MLP neurons of a small language model. Each row is named by its layer, matrix (down: output weights) and neuron, and shows model dimensions 32-159. Each number is 128 + 24 x the weight over its row's rms, rounded and kept within 0 to 255. Numbers have three digits each. A neuron's up and down rows have the sign that makes its largest values positive.
After each neuron's rows, "fires before" lists the tokens most often just after its 100 highest values on Wikipedia text that the model never trained on.

L10.down262:131085108100106105123085177128117141158152114157096099169134138140129121092112140148140155177137088137141093101140094109091170150194122140108113135122098144147103146109117108120124093135128095109105075110134129133184080130085130156134105101142164113140116149126109094136109114082109144125106154139127128135106098084149126150144114079123141143154146115189126143116098131135118120132099
fires before: "ment", "or", "ial", "ed", "el"

L7.down221:124101138124146184130111136114111127136158128118145143111151146098133158156113137119141092116113130147105074127101153109098106118187138135138135117114113148158050098164150142121123144160187121126164107122142100130114127162104134134157157120129098113142146121113131098140133162138135100170125122194146139106151132132113126149118115128122110096083123136136089192128127144110141113142125
fires before: "ad", "w", "e", "s", "ci", "as"

L13.down45:134086149143151134111124132128085119117133130146066102099124112118108143117094098165149097120101134165139105104126173098147105173154177130093143109118112141112136089085089108089112129133080147154106090110135103128127157135112136133193124138123135097127145151102141134122150151130124104157142149109152089131120138153163123146126135115151139143100139138166119118097141114069139120162096
fires before: "s", "d", "n", "e", "her", "ative"

L14.down217:147077109157103134115165116101111120162094178114145107131159108133124130139112135136072139171135145111120140086139130156149143124121150141103142145100114168110084114109133143160154121116107187117107107156123127102139134140108127129151138089139093127114121102071132168139142131089154159137109111142086151146137150173119163122095151140141120083152097201139121122136129167112128126165139
fires before: "ra", ":", "am", "ri", "en", "ame"

L7.down204:158123147138094098152120121149091125092178178141127144137153150110118149149082092124083141134104151118119100134133135148113132156120157155159098124114109121147131140136111136125177101089120150122108110066087113139081117110112075134135128118144092139077130120113143169164086141115119127123091169131136117135109111108113167137107123130101148127120138099103121160120136136099144114116144
fires before: "\n", " ", " V", " G", " Re"

L12.down114:111163130124155122139121151122130129151132100147146149129145104147166132132137143091140101182133132107184124146132148151162118097138132100116152081104116141140102123092135158091120138148108087138097145139157107150123116120116104085163149144135157098127165174143084076134116126156171155146113136142150120132119133141098101117115159095113137149139119095102088137125137134142186133114121
fires before: "\n", " The", " In", " A", " He"

L14.down61:115156080148125145133125134130127120129124136116113175112133115109118103109155124161126139133156167143113114104143132112134112142152141099201177122155110139148122161112160178125113152200167160162129125135137174114119093115097120159094138155090136109065147116116110164101130112108135120100137061138099106124116114142155149154135120139166151137120145139138121146092138136090134100122130
fires before: "t", "ish"

L7.down98:087174159110145139162138143121086116154112158123100142139108112120121098096171140172095118141111049132159152161121115134133088133107143158088126069095111152188109120090110169127150138121120115138138130147149127123108116127134114129140067178105120135140148157156158162135118122145093128140103148141123136133138113141097111128164135113113149137149169130129128142150128136134153166125114
fires before: "\n", " The", " He", " F", " In"

L14.down438:162124150120133105117129103134141105098141146118145163143141186095108128131138136123136092124106126084136113129146141148141110129103131145101126096109129152146155134148147119122196086124125123166064118117161138157125173096131088122153132130142149107123132174162128141146140118170137164132100162131123135122121114122074175144128128111129096138098107107103103091112167116144121148133143
fires before: "\n", " ", " \"", " Re", " P"

L13.down183:129118163142118142096102113169093101157146116124160091125084140124138135128117132141149149115110178124128132114147118131138151095178121138110094155145103084130092082090122148077145096137111115093168094173152142159142092115102112137146152115173134097110125126118108119128128136099088091125109149155130087132141105087162122108106100083141126152164112098100083137135146102101170136151117
fires before: "n", "-", "ak", "ed", "ta", "e"

L14.down10:140118097145121175136131120132116132096161116101121129076178130169134141153117110161164101135133059089124114112188152132092137122181130151119119125100156101121098144116120127132143125122112138128168129138105122124126113156095129157120129126129118127121152163172095117106127140077160142135083120146093135130140126124102139134127138137094106131121122102179131091176100128165130163096116
fires before: "ence", "ed", "min", "ment", "i", "p"

L13.down420:107181172128143126111161153112095118139120145112118165148139124124115118148095137143105098130122119109183151145158149157151140126091131135101127122102122155161118118094103136118168134115122075103123134143087122143099118108124099138178058119108133079151158143177110122156126128146120137143133142144147146121137122102132095137149145098084148150142112126125142147164126146111156122116124
fires before: " The", "\n", " He", " In", "\"", " It"

L4.down319:139157151108108109115140143120095141125156166124133098142173107083084116136134150117123130117109063160167143119147112095130138127154159132092110087123087109134115100183112143094127122086121116152102148112115127158109126144108122136165089143089125167124126125180170149121150133130149114126140135149144115091102150120129143128127114127129157100164126144103099112098122132176137146137122
fires before: "\n", "ence"

L8.down6:120158091102120120115131124113126124178125161107157125160141152148144143137145151147146146114143152102137107114125123132125100105140143156121083123103159126113132169117160141118152121140153128120144063121082140173147147126109144088083116108176136139115123115145154109127104178112103096144126139106145133141156105115151097147110138099083125140119119112109134188119119104160124114168098
fires before: "n", "or", "al", "d", "tri", "-"

L8.down308:078129113170122125115108173113160136096173091143110128155109091103106137123155141153131128118136134145092151063111117129107151104144144152144130113122114109137121108137085147151122137114100209107105135130120141135131100091136123151099158140125092102090127151132100188163123155130104130138163113127111148104111155109127093112098146138086159108154123120111166147121100121116104090158123
fires before: "ed", "tion", "ing", "t", "s", " of"

L4.down283:138112124097140129114129127132110109087133166114188144121098143121095084112181136181141150110108124117125135110080146104134131155143136120158124148084113127144148130201106118090109107120155088137118127094147125157142126109113106108145124090139122131136168148119164107163136139127091124134146175133085145115148147148134143112114117159131110104084124138157111170107105145157109127112114
fires before: "\n"

L12.down189:121142119128117119166100116117115116097161177109130117106124135126125121092153168106173153114106159136148119130114144112124143128173139144188096134107126101134106166131099140096149059089096141121123153116144092098120109104124140096130118125130159153162106106164137202126143136127140162118123101114129156163158101111112175149133123154103107134101121098142159134158149121145125147094121
fires before: "\n"